Part of a small language model's weights: untied embeddings.
MLP neurons of a small language model. Each row is named by its layer, matrix (down: output weights) and neuron, and shows model dimensions 32-127. Each number is 128 + 24 x the weight over its row's rms, rounded and kept within 0 to 255. Numbers have three digits each. A neuron's up and down rows have the sign that makes its largest values positive.
A block is one neuron, or neurons of one layer that tend to fire together. Before each block is what it responds to, as a language model described it from the Wikipedia text at the highest values.

Description: Newline after section headings. Fires on the blank-line newline right after a Wikipedia section heading (==History==, ==Life==), before body text or subheadings; weaker on table pipes.
L5.down96:149117162125111115107093152127153128087177099111117115099153151139153102153086136169146148106146129168130151169155159132125068122183130090137102111099115138160144146177106172144118103118127133172157107091171127129120156080112124135170127089099158138119086155117128140105140125164150140146
L5.down209:126113126117138100102119110113123165135150146104100139102119133101135101164088138086107154117111130111136142139133079128152110157137112150101115119151130153128138161131149130119155141187094118193170123121169104146161122091113155116103132150115143142105141159128101108130131124169194122163
L5.down250:150088163115145160114131114126162139112176122124111129072145104133175125154148121111104139142154080124115159120132115108155131118135098094109114112152092118099101107155110149116078124137140167132150103147137127105122137115131150095102150139119152136110105128126119078150122166164147094161
L5.down295:133114086118121152156083148130101132075170114109160116127124166153135135142141154122148109150134148130110146126105110119143108118119067167090148146124154129140100153136096192147125099115105174172127132110110131133144140091136122131110153174105097097137127119136097146118105102123132148151
L5.down618:123176125124122167125097128123100163134140102169129143137151128185088113132163139116153132145146104155116136127120083132156120145123098141116146107107141098153124140171120139146126133135107155098117119158151130165111150127070110157125155124118119136154132116154239137151089129161108146105
L5.down787:098110110092138066096134112159115143120152175101156126148111132137148131138105133147115133165121126138135152141147135143114175117148131129121139141124138117166135101116079082190125173167094125147159139176118136094115135130113132131120127081082106091131129102120135116138123133096129095108
L5.down898:146132144094133135065104138112143149149124135136107107134137127135125092120095146146155137142102114095123114103187147149094129126157170169109120143108170118134105118115131150165178111114134128136129140110148118171109141113128164134135128195094111113124111096076118133103107137159094135078
L5.down1018:143136141156127080135158122093129098133126145147101143094101117133121104111142129086140171107116154131146100141144112124147128158096134147134133124152131167121131165134129156157131140127101096108110155137130114105141124132082142145152170111168125143121127143143182129131120160136137086109

Description: Do-forms and "after". The word after (and since, until) opening a following event, forms of do (did, does, doing), and do inside words like doubt and dozen.
L4.down251:114128093068166137111091132177166156139137107174121132155104107120138126112132143101128108107168140117127140131159155147141136108168135146150142104118112152133094117108139158114100093140153125151130117133129124135106183136107127115092124133141182158147139159114125154142088158137108146118
L4.down273:139089115145180129133134126168088077153085171144101159135111152068098063094110139146116112100144118128096119148136136114138116121120093124139129156096117113156135152161117123123168167105132136111172140136123107116143132118088157109108127133142128140138125136119146094080164118134135167104
L4.down519:166081114153134103084110153122115103120153154188111122139090142101104107121138161130156114145140124164136150134148129135136155131132133153128105126151128070130094135132139110147116110100118156092124088140107087136136092131107168150124121119160121120123174163120129150102118109131156126139
L4.down641:174143112134125104124081170143148090134136170156126146132122125147166109132153160157114098108144089124087127140130104127107125109142157139135137128137100071137100134140084153102116076124153172096123084158132156141137147126150167135118146132152120112124102091150122123157095113204128133126

Description: Post-heading section start. The line break or first token right after a Wikipedia section heading (== Legacy ==, ===Final===), plus scattered mid-word pieces like d(rums), Kra-t-kowski.
L4.down427:117074152137140071114134141090131117120101123126098118116118085103105139143122125116128160129134153089198133123143102113135135108131127117080145122134098124089130138173162116121143105131092167131121110123117116139131144120121131121086132168143114143125104118090170097119138168131111078144
L4.down462:119130131099126147126151144144142150068116183099113140124114127152153111179142148129127132124155141155169080127135142141166105149133109134101149128140110117119123134125142141089117130110119152123087122113092105136108116109147146086145138173108144105103148133136111081103202154125154127082
L4.down490:137109150125108141092093153152092098078137156116121165104145080134153130151096144164174116119102096135094132136196102144106113133113116111122133133129134129156108091169117141143107105123119098156149139145158122147101171149128127139078096143109156130100143099119145128113091124160149109148
L4.down549:121160094127155072116098132088118111125124109154154119183132127136123121177133157114103162117079092125127110146146175119142144105135107117195174153159179111151170129116131128114120132132105176128109113156118141079174125082114172125134102149109118132091082082160124096116116165130159114167

Description: Clause-linking conjunctions. Connectives that open a dependent clause or comparison mid-sentence, mostly "as" after a comma, also "than" after comparatives, "but", "since".
L5.down233:113117084183123150135120113136143103157099181126127098110081175148151147121113118129150140132119145127144135130101125157121144112099128154088132130144137111142093135141083051148124132160149175143127124139125151118150118130103131150112138140120103100137160139153105120120134151138094118093
L5.down428:105146126122104120164143135132148124148115152124151135144129123148150097112172120082179118170111116153105118133101171103126164123123145086128132101160100091152076164120123098160131166096138123183115123178128120141115113120123131120157147116122137103163128129105095154111131132114097134105
L5.down460:142106131139113146132090137108149120118116106149135173144111098127104109162116130135131117170136136167118093112146083127116136123096121128125137150141155131103144096155116133148128107110122127122127132150174145127168111084121143135095107108111135148085187114115136072148125176133143171095
L5.down713:129128110146115130137141147145110146093169148121137134147136146156087156151146136121122071113102142149111130103137139140187148135140113120119123110131133141133104156076162147095106120135120132124099167145081151128130132092116124129112133113116106135114155131118111155124124166114099143107
L5.down730:088181112135138131142148118139122152144097152144114125128143164109136159139097119180140135117110087167106087134112132166115140125143092122089095172111114145175083133144142139129153095142159127127135158171082102083164159133180095162120119147138114154119124146126144148132125146130126125137
L5.down773:121071124148092100111117126127122101162150070125131117128099132087109107152106148143162087111142113171126112094106189141123108137121145145093110113139164122121082131088119129120117114130126163181141116134077140159115133114137147120156120134140137130115137201114130132118106113141096163120
L5.down909:118114089088145169152108132136091109099098149140118116129113110152142081159152146148138126099162119107112122147083101085160136180090104108141135095094121120087155165165084139097109111129124152159117118163145116111104110122137135126097107109126107095126178140143126141144098136116094151116
L5.down987:149143124112166131114134117176136130166152105121106132136131099121115132107150169109122119104149125137095110071139113144148146150121094126130115142158136122146112106109116137120183140139133117138152150089154140128132118098128097132145121113125110133111124152165138150152096143125143148087

Description: Clause-opening prepositions. Prepositions or subordinators that open a sentence, paragraph or clause, often before a date, such as Since 2012, In 1993, After her studies.
L5.down22:103144120122110120089109138130075140122165143155138123145100158122107116163164127094116118125134134097098190171108121093143126103118134142145081114075122155131143127097107155134150105146092185130114153156098115145128137143072150136120094148119116131082149153180128126138133134091134144111
L5.down199:137118096089155109115097097148075162128132156138105163131125132098129145154124105124142119134114122115072149124160124135147123150087130166164131121101103162119143123129124120104112119119098098100124133125169076127109120148156094121143122143117077122099108131157143097138074126120111079126
L5.down259:104144140117178128137130121140069135147117132094105125152158119123126096114129109084151126152086114123123137134156164139120148111127135121122136136078137158121157119131144115112091116160081155123125174135134148106099102139129149156130086116124098137143139158172100106131091055119094164095
L5.down337:140154133117157103143101153139142150148154145093126143162108122101143091138098099131126121114118117120131145130150148163137162101152148132075103116172079094124156122109119137171130093115093121127117114137101086136088056121113084132126106147138139140050138120095106109128120191098088137131
L5.down395:112109082113144120092089122120103153087162182158120150155125109083136107114098122115098144143133102108147112117133127121206133100153116133139156124102131119122148116159151119128136161132087111093124065116127130131091115121107134154143128101094131142111116138136171113139130122111152126103
L5.down810:155118091183143123139096137118177154150125071125088140096101148141169107148129113120108104128130164146109102126113119124115094098100097121157161107132089151157128150089117123143215090137134147122116087167115108093144075155149131133178133161141101168122099132162108112143095141149135124128
L5.down822:122128133154108123122137126142121155109161114130091105149117129134149152125126155054150134133131094142135144147127116137136121124149157107173128077139093097129141132108121108142131116135103142157125121160097139121155133109119154149103135175139146140090142149155103134122120099125123069097
L5.down831:108157131121064128059139147122127113143136148144121105156126110090163123116144126121149162124109132148124125139150098112126111135102133122169128115105110103140125146099145123106135141153151138118074127127090094139126119117171112149132116120139136101124147153161152113129078126119113093117

Description: Anaphoric topic nouns. Generic nouns after "the" that refer back to the article's main subject, such as the film, the album, the game, the parish.
L5.down150:100094119123115122141156109143126150136124090133149153122189116131156130118102149120168181191127153161093127125144144129147146111104127142120137149125127108159136153129129050154098098134125114160103127103146128124139130145100148166184146119128094167094129137115102130159115133102143150144
L5.down261:107112152124200100184120108167122174076158119136145148134117165109128159132128127122115124096145098114127120107157141105098088163132108124151149149178161140130140118146184069119144133140124097126134087124119159108155107150131123118103153097164132131162087136169144097125150138112070127101
L5.down447:163111140137143121161108126099136070179115124111084120138173164164129108142144116130111113164121119094133147121150148193139148144140169109115084152198111113140102099115102122156136132107087140185097150138089107145084121098125186110156133121155130134133089125121138103163103159139151109150
L5.down591:104075094141141142137108134146108114063105110112159125150153148153138075128135133102096167167115120135088141101130160096092095145161094078116115142103128110094120144127109125157148168108145124120106154140129134146105136134090133155132135142102159122103116107085113124140127152127148110128
L5.down710:113148140125111147119139114145156179116102136124153083086118119142146137115179136133105085115117166138126127147165109160141095103114088151161119123115140099114113126149148137157126127140138135137115134153135106111115087115146111128136124140163158115067125085108129123145120171152161109102
L5.down743:110127128121147079111137171105152099139179152146140158205102105138111101116097127153167157158116131154147147137088123113159151147138158131152125137121113135157107122134120157091121148136145124128131108141123097124108081121143142136157148140095165146092104120128106117138124122135126124145
L5.down749:114132106067138114089156132103122145123113136130097122069142143179139124125133102158162111142091142127095099121152117112160138117122126127127092139111103129183133138124099143086142121138109104161116109117106127125156163112139118121145131094117097125127087132140135139152109117139116101089
L5.down910:115131179117129143126142128137153110131087107049134115122098091157124132131141158131148126169163100126154111123186139146102165142124101119112081096095104104132127094088154113104115149166165102138137169115150142123148134136138155129160133142171124128113145153131139100110107120185143131152

Description: Table separators and copulas. Markdown table separator rows (---|---|) under header rows of sports or election tables, plus "is" after a title subject ("X is a commune"), "same", "-ed".
L6.down105:121117151097131131124092147139131195103161127141136138149086085146144131100127121162127100138126105164121131153110106164116137127155112119146078102101134136127123110123102118119142126086101140128139144117099118115102134126130102118135199162150103148097158141102119120115146135134139158161
L6.down151:147157125109126130158145156123114138109135135111157137115116134132104135105150173099125107115112113123132145115119146141133115104097126146114119136108130113130161105132119152138113125114167121122108173144086095116173117176169160126144124127096108099138107167132155121128141130104110153076

Description: Clause subject pronouns. Subject pronouns or nouns opening a clause right before its verb, often after when, as, since, so: they, he, it, the team.
L6.down38:120163159130126159163135116153144152179131095146128122151140143150141181129128109175121144127135135112131122166129144130130140086120146090134084193138121105099098127125117096123083108151066111138138135101138107131145145135138159096130103136129129145124150128102163113138116167118131101101
L6.down758:171137151127154160160121148139136100123142092124172119149123112171117136138172135155112099145115145142102167159132170147130133110095129110138093128162115140140072129160117097131133133120144069137144162170149134107148161134145119127138139112117141146112115122116104137156150146135120119163

Description: Boilerplate field and heading tokens. Word-final pieces and separators in templated Wikipedia text: census "living alone", infobox labels like Demonym, headings like "Style of play", and table pipes.
L6.down342:151154139152115155110145158136166134129171194131115117096115126125145120110120145149138139116106160124153106110113162125132135142131094132127123130131097098146122147119147074142159142126151049121114109134125136130139106177095168139109142143148129080152157119131132076137148104153089151152
L6.down699:124130125146124152116146129125127126137171227117123124094147131103157134156107137127152123120126137130102109164140139117167128133139124128103141131113149126132144121125155080112135126144144134145088108111095172103106135155123175114130113102102111155107124157153133131089058134169109133128

Description: Indefinite and quantity determiners. The article a/A and determiners such as no, one or two opening a noun phrase, e.g. "a study resource", "no spouse"; also "re" in "We Are"/"You Are" titles.
L4.down87:139066136133113124146198126137149106092142116166096129096125119085156146111121136132154073142113124116125131145159124163117097123117133094148170131126120144156088148142117133137122097111089119108141136151115098155107116109132127113125160135133153117140161156115155134102151130159090111136
L4.down265:114121168091147080138124134112108132136126115184139124112130135095151133086152175116144110137134098157085127110126179094102131133143103189113177099128104119135076150108123157102161129083147105132142141212161117091089084130124099147191142130083149130153112113124134140100128132079138129136
L4.down373:104088113166137152137125120126087162126102156138079146139136121138116148117152125132111119135116081133159135087097109130136158116167120134096153138088107168177162124107138167110178152111120129132135150091181124097131147094115139144124124155162110102076119116109138141128108103120113126140
L4.down910:116167132115149126132112112174147117121134110148120160114139090087112131133157111107135091146090140124091120129079094159128137112157109122125138127104114144083108133117141135134118115132150121125093136102094124128123089179113157131098115143120156120072106130101113149136109162083097147155

Description: Home in sports tables. Mostly the word Home, or Home as the start of a word, in sports stats tables and headings (Home/Away columns, Homecoming), plus other table or section header words such as Production and Gold.
L5.down316:134098115110149137111118127130120138100086156120162151149107161130137198089138123100122147132128109135119113178151111130132137161164137145166136130142103167153095148101111137146124166143124158100147171129097167114124117144140142089081124123114115111161081134115132119143115142051150152147
L5.down407:109136103131144127109154160081111154128112118116162130133116149098108153117124153161168103106134131116134089178105149125122116135145126164165126111094172155115108104150121116109127101167170120142122116155115096157088142107108177073115115108132089171101161122125110095125132157120142104130
L5.down443:103125126091132119130108076126142116162095093154086146082131136126138135171130183118124145150125184088114140152111138131149101082102166126148118123112113140104147118181156078090127101131124122138127162139163108131155159157117161110169119151094141139156119115148098188125094150113146169151
L5.down579:119172153107140109137133115126142115135137134117126134116163154128108172149146127144159096145144163145140121139086123126118086114139113202141083092131118125131106159125115133146140110114120129133124123108096080131136138119122126102132123140130160193093134145157087135157149142115140143143
L5.down700:103130112155145110156143123175127091129075133107146173095128140163155143145108132123127142130124091101140143152138154110100108124119124131182140133146136118133152132181155137123157100119109140112124155114148137125156131187116130103153139117088139193149154121121147127133105161092102115110
L5.down973:163130115143126119138145147128143131107107101095124118095135090143130126164114114115140135106122124143131124109098115123103109177134120121156123116123147154098118139104129128125146137113161127143141130126150151128155147142117137061135174124113127125147084102140142127136104138173118087120
L5.down977:107098098128101149176184108157089152135139113136136133150100156132107163114101134107179145078118140134127102135169099176089098108102130153113129128117066151105097096121097131142084161142156132093142169121107107141155167129098128109106103115148101131155122125178142133109157137168135116166
L5.down1019:121123128149122136118155111141148135126080117106163105155117107125118142107132158136113162112137134121121153151093155161144113127122125165109124143156126161149130155088124133136168115088193101156097148146119185178124088103126195153131133147135124102159112100172104156124107166129087137104

Description: Before upcoming numbers. Tokens just before an expected number or value, mostly empty table pipes before vote totals, plus "and"/"of" in census-style ages and percentages.
L5.down172:179093155154126144103165087093136168148120103121081097102139152133144159118104106165138090161176127152125144130190083128117175147134119108081123148099182074142172139129125139117117097116157130131105101153126155126138152133131121147145164098161122119130126108106103091135140088133143097132
L5.down212:115176073122121104125199169113132131088128120095166135127153072135125097116106116148092132149115113105136182159159125092148152100117147145147123128142119112141156104168146063119099163132134114131137127134162117143120169126140130133127108137140148119098093155162075138160118147161134140124
L5.down648:194150129149076133110132125130157137136066147158133155093152124129162114148126143081133163139154093114163105096137138163140127133133145103140147110190092081166142164131130123176095140115120124095109130120106101108114121167116129124136153138114116154132161108154124118172163154139146162129
L5.down673:164145147125110182153100112115121165150130109123133148148123106123130136085132146155097157091137113126140104111152105137118105088144131135121062166177140119122122156121169112120102114085119105141127095127112159116135105194120130137108124139123115151118138163135160130154136114145149121150
L5.down691:102144111185144093144123156128128141116161124141125114161131124192130164128144109136172115108128118112146107117117155114135169122101111121159118094098156109078103130162156162136122124109125121101172121152099154097119160161109119157134155149136145159148106130160193161136127126154140164100
L5.down768:074158134129149153156133134125094168105107097154162116170156120111142137104083087132125117142089111128121073138123085128128183113096090136122131154143108124130154130105109106135135117102125123110138135121159138164189132112117100124147137122127097116165151057079125138093121126164148127139
L5.down905:156179122117099121109091147083141117112134109150149125165154127146140116129151146142111130145092138119112142137125160164154130127128150076108118145147107133121159141148128171104123137073108170116130137131146151125111157103090128147125133163175116135171130156129139090140155159124104124121
L5.down988:115073139161089137101133085134156158127104089133116130095136123152142126095166164133093145095145105138124103161143173134135137116119130110154107142118133109158101153069146136127170179087102106079135137127092127138102146153127093172087135092126102162164130144168117167102139126119138139113

Description: Pre-number positions. Tokens right before a figure in statistics and infoboxes, such as "Population (" before a year, "from" in age ranges, month names, table pipes.
L4.down345:173148114117096157112141155120145130130132135101164063139086129151101189122136138110180181167086104131135108113157116121127095116145113114123154140127111174081140143109117147136135112123131103110121139119119137136117160161127114144109112106103142149147111138105116131136128151141144188176
L4.down380:125125124143123109077132177176120138125115120170099150166145129183154089097158131161107143105152122144158131116117153100120138144102152131108115113110105144127148125141128147165126116139149097118108096101109127126092138144167132151150131153179123094132108173117141167148153136128126153125
L4.down443:131130187122125080138135131116108049149143160119154116131160112190117150090122133158095120111157094137165138068096129068133145143108149102120143101160135133149154132158135131092116129119153106121140136131111115160156121161169134157132086114122103113153092129116137140107132124138106107149
L4.down501:121146116120169117129082084085091146150174135112134110129130124133095127148148132141106167141145110133155133107097132133116147154150153143149109116139097137135103074113133108131125144115118182147131123134107102118143148099163114157133135114127106153143146102100114125143128137084095158139

Description: Anaphoric definite nouns. Head nouns naming an already-introduced subject after the/this/both/those, e.g. the series, the game, both sides, those sessions; also table cell pipes.
L4.down113:130122159117140100134164160121087143107115132125148084187133156129118142152144125144141155147115135135111099105140103102097174145120160156142111131152143122149163137131093150138116108180128130155125104116141144128154129144138097190132166106120158178150102095118148134126099126128155109083
L4.down624:140050106082117125149123114131148120124108139140124125132132131110123124120109117166116150142127130137083103127134171156120141086142171107143133168124091152102152083126119131129120129124167109179163148146094127180135116128064142140151094139153161141081110128160090135127148143126163095098
L4.down831:106097155131120113145127111128146111103119177089124075121163112143129134088113112164118119131162105094121095126132134146125131135144139118176104161177150149121136115159172148139141092109156128151149111128153126150120148103101090159130118126134113116091107144105118136138100134129121144139
L4.down1004:135140113130131160124140145109152163119093115126095172092140160120160136131134117173137136081111147127135124117122136181169153133143110134145131135122130137122145111144147121111113096148139158132104119110148144135106117122144110166133128082116159123169109110167100102135149120106129137135

Description: Adjective-forming word endings. Final pieces of split words, mostly adjective suffixes modifying a following noun, such as cult-ural, volcan-ic, botan-ical, cli-matic, regulator-y.
L5.down75:144141148145114091141116110114164095138149128143150122098139164129169085114103141110142124132124127153142108135135108122120110144136109114104142130105093073084146121118153129130140106137133130143157123121145149121155094140120114146131127116124109126151154135130130124155088100126197157170
L5.down187:124130130107155151146120112116158146165099124128129172111106095118119112129143131124153126138118160136170127090151140096122153135093143136149099095137087117140119121157142137108151094132130123129096140171156137134107130141100087147089121111149149095078118123101080158130138090139141137176
L5.down412:126110129121132134146125119108089098073142123125119133142140154113126163137095140135145112172114137107116100147091126106126170162123131118107129147103110112126146119115136137130111171143144090115120109155149095112161090174171125085099151136132164125129117166088131149125125109137145109169
L5.down572:149151119136159128106092155139136156129140133154115117126180158124147147112157167116130114127131101149162133155126110156153121124132144150115154106096136151141133134165102138127127098143108130141111130143111143127117141127109107099098134110102134167114165137123126109123127168099172139153
L5.down638:126112106128135120122108125166150145099134111132123105166093111105111168109130132119105100107158106123160093118121119152167148140147177121154150128137144127161135139113105152098131140131102141141138120088136098150121098118155129102143120128127135142134159101156157107132125105130139121110
L5.down639:134156100113141142138136142112099110111124070158105144140136115073115112129139119149119112142143113105112126127106115112100142137145090137129095117133161124145164151141096122124113114137156101112097158130172119153157155109159131110170109081170131147106116139140136127147126135107131170103
L5.down746:138104140113100114092132134137099148112153130095136156143119118116100104153107127139136117118132102124082134138118137103091121148155087140124130113116111133118146141124085130143101184146155139172111143141105130141158123135132130119127163128115171178142143092134132148143115121171136151165
L5.down848:114116160131133145101135163138102123096122126109110140119126145178145158100169130150135125100129075079127144097139114141114120126106093109139152089155123089099140103137103158099179132120144130115150135121122159115142122140154099106168101100161151141118124144157107114153178153102129136155

Description: Noun-linking prepositions. Prepositions right after a noun inside a noun phrase, mostly of, also for, to and and (line of defense, Centre for), plus some mid-word pieces.
L6.down807:093133105156109137129108126135121100108123160130144129149117146132141087138118112121095087133149113121136101151138105142144143111073149105163162152113085122185134148164122149104143153163138139111124153132135126161124124139154147130136141105139128140087118127134146103126128089136120154187
L6.down964:128130142122088143135121108115147124101117128118140130122134191145109169064132124132098161168113111128124149131169127165113105135123154147138129116099061079126130145117171135140116101093146105136106136109151087135134178131158107130150126117083155090138104104155132127110136140102104130127

Description: Number–unit separators. Slashes, opening parentheses and dashes right after a number in infobox or table statistics, as in 42/km², 316 m (1,037 ft) and 39–27, plus scattered word-initial fragments like re.
L6.down209:092155098139132140135171130079151139127103139136149133136141104125132112138130122120146096091123172184120154131164169104143146142148142105168151139149096095109099117152080121090100141146110129128104159124151172117142094119130137133100128113138113114153135094086142081139155143128152133147
L6.down474:152112107143143119102157117108119152140122145123122085158162128123112131104175090136110167141154127123136112107130141076157150157115155125154119106132107117130127102087121144131143148132147112148159125147140167105126118120134146136135150147140129158102172110131119130128114158129150170123

Description: Sentence-initial time prepositions. Prepositions opening a sentence or paragraph that introduce a date or event in biographies, such as On, In, After, upon.
L6.down534:109109144119121171093124118166109092093119120115101160105142129146143144077124121097116114152117120120132146143130121092121175145115138086106158119135139162089127104126134119101113074113116113139134177181163112129132134139109119133165132121154127147089158156112118112137137129132127133134
L6.down757:103136147082138098131133133152155145148128119142107100170101180135153116130135155183136121129149153134144185104124138080128134118164144077102143105128151164133091123113102163122146118110134124098099159127155128105133128069089186108150119110160104143121112176110157118127080160162107122114

Description: Adjective-forming suffix pieces. Final word pieces that complete a split word, mostly adjective suffixes on nationality or ethnic names and on learned words, such as Slav-ic, Peruvi-an, philosoph-ical.
L4.down148:142157113116092171122169129160110106128122102148116106128131149077139141125161147133118152116139147082116142130137110123150118143084137149117079117081152107144115134157146069143143135141118157152118132123107084136111135130131155119156107137118140122123136119189163137152126140100137153086
L4.down422:138139096125114125162151089140122116164128114122107151123150090091145052097111134121150147146129122089107079115124135122089102079171170127151087114077063081117168102105128119137136171141102120122149132179158108135151149135126134118081126103144107126124130171154124134122104143126113160074
L4.down456:113147139147161127161147141155155139063121088161093138135142122115102154094085109122127170118165143126166128167131132088159159155114158133109119077129112108133132143177135124155148133129132150116143134157144149101134121147119136088139127131105192132120179118065116068125149149097151118171
L4.down798:167145136133133122123131128128113114123118103092113134108101135142206120123150116120135099125122141110074134079130112138153109208123148081122168136128136107121146122104129136101145145131146160130139123161128131131127122120155134152125083133157133141165103123141144173108134095125114119119

Description: Final and ordinal positions. Mainly "final", "first", "last", "latter" after "the" for stages or episodes ("the final of"); also word-piece "se" (consequently, series, seal) and "8" in years.
L4.down431:125158146120130118165139137123151135118093123151119177123167097161140123171095155136156108156103117146108171124143120130125140118135127133121140159122105069145134113166170164108123079169084153085122149106152138127126115127085136129109153142129114128114089122135143107137150117090167130118
L4.down653:117151136124073138137109080170129148126121098099143135142129131131142069124178160094128164126107153146159125129123154150116108156115131136138121096126131090097138104087098113116146167101127131126107137114125124156121108150155118099144113128179141139135123110141121182103139136140142121128
L4.down777:107129118100114133111116127111119114081150118121131135160104111130157175128110129119127081119164116132090144117110119123103122126117095127119113131091120141137106116153144139131128129141139159152136138085111169202138122133146117144124091104112143138132155168136103144098176131139082156162
L4.down952:126122161131111137106178121107177120127138132138139096062152133171121119138061108078108097141091112127152138151139116120127133119118148123107162115153124130098176094101111128146149163099121102127123105069137114112103145107103152125090142109088095118119082114096100136166144122097186136147

Description: Clause-linking words. Relative pronouns and conjunctions that open a new clause after a complete statement, often after a comma, e.g. which, that, although, until.
L6.down135:147122125149122109116097153161135153113113120113151100116103097101150164140109126121112154123119082097175104142137123149149130160163156134126087136110130115130089133161136110092148149119136161159165144153119138144162152124129094083156115118174155212130146159149092100122154147153162112141
L6.down791:130102088145143148139145149138141136123146134113167139161107101096117162127143133128166110126086151164137116118085118124092142131122095155090150133090149101182116108155128094115122133120132131146148152109149109120128111130121131117102081154127164116114172139123106102151147135138094136113

Description: Role-marking "as". The word "as" introducing a person's role or office, e.g. time as Speaker, resigned as governor; also "as" starting a word (self-assembly).
L4.down169:187105137120147121143114126130116145115136135121109167170112122093130142103140090142129144134120183131180108116086168135086097147144119125139126128122118110100156140122107116069127141108133124090113163128034138157136150091158117082114114130129095146126105162131148091092106103125143127137
L4.down485:135127111124127119148087086183095143101124151129104145137126098160111166148169102147123104093145144114126106139100124128117131126156155100099127156113096103150128156120158184117125148134082134114123171101108113089124133104140099142157131134072110110162074101128112153108098136092150171121
L4.down517:170098143183105088094127121131106108122120153102149137171101170149109149164113147175105151133102119119124131191108149134092140161148096108124124142135108123124133101129154131175142131128131110137196135109127087112119122136104149157132118122110107120122114117154144120095123148110121108111
L4.down734:150154123144130140141114150136152120118096137166136081135120124135111139151159145152125112138121149132104180092156140101125087124130151118114130117144141144109131157142138104076164130123127125119141138143177128169131159107135139153129126158138130121111113124123124151140154124100120177098

Description: Definitional article after "is/was". The article a/an right after "X is/was" in Wikipedia opening definitions, as in "is a Japanese animation studio" or "was an Arab general"; weaker hits on table pipes and commas.
L5.down205:143123171089138097144115104101132114126084109103107092163050173107123154149136130092118135127131120146157085129115116147134129155148169136155153138098082160136119137145151124114114125145090145141109151106153137114144135155158101134137147113095136128127125123123169086085112124109136109161
L5.down325:064121147132143124126106140111104130117127130110130132118144137115127136102121149146127133165159089107144148144093148117137109111117106132146131137116097127129167144146129112116159144179114118119101127164119103147125107115114142124119151081178106119140141105141134143146162151095116153160
L5.down549:163129127125110141130140138142128119136109152135127111139116169123110139130078107125112120107108126156104107143144125152146166130142133109116120125102111135142113168178132153094136141142122148138128111137143146149117133149120131107118145158125133146151120153113125141104098119068057091180
L5.down551:089108136126149138135158126107138161098147106163111101092112102123119129126145125132157147147118123123139115128161129096123108124139137123082161104135175156130139117112101136109157113110127171140159166111156130126077200117145154115153149107132113150126133134119139162182156083142148165139
L5.down635:117113108160142118163154114132113133131147149082123121134120128110199124148145120080128132142098132132130162171113153094115063120126141113088121121175156159114139160153167126149134154133111166163109149120106098167119153180121124081118136158140121134062106150148108144131139110119140146143
L5.down784:144127123115140088109138120130135133146145146140149133136110143103106130084131125116118161136144140139125151163112112163181122159126111147166144154099108078123133143145178082128134125149117166117110125140138119176109107191103086140114134134097153140102102142121147117107093216098105109119
L5.down790:115153137092094121138131127159126112101106115104140098101109103105140140107128108142165129102203123095107126158098153158091136145125120136183119181105163155155134159128103152113156123135106179103120120150107171125113130157099107141106108117140118109142129122091137125135136107157146127122
L5.down950:182089147124139134157101114134124155174092116137135143102118148155128143113132079120119125139149128135139105130164115136109135134129155133126130154105167119103151122173086142128111071164127097110118068138166123127135085093151126140127117093104105142081158131121119101182154109120134153134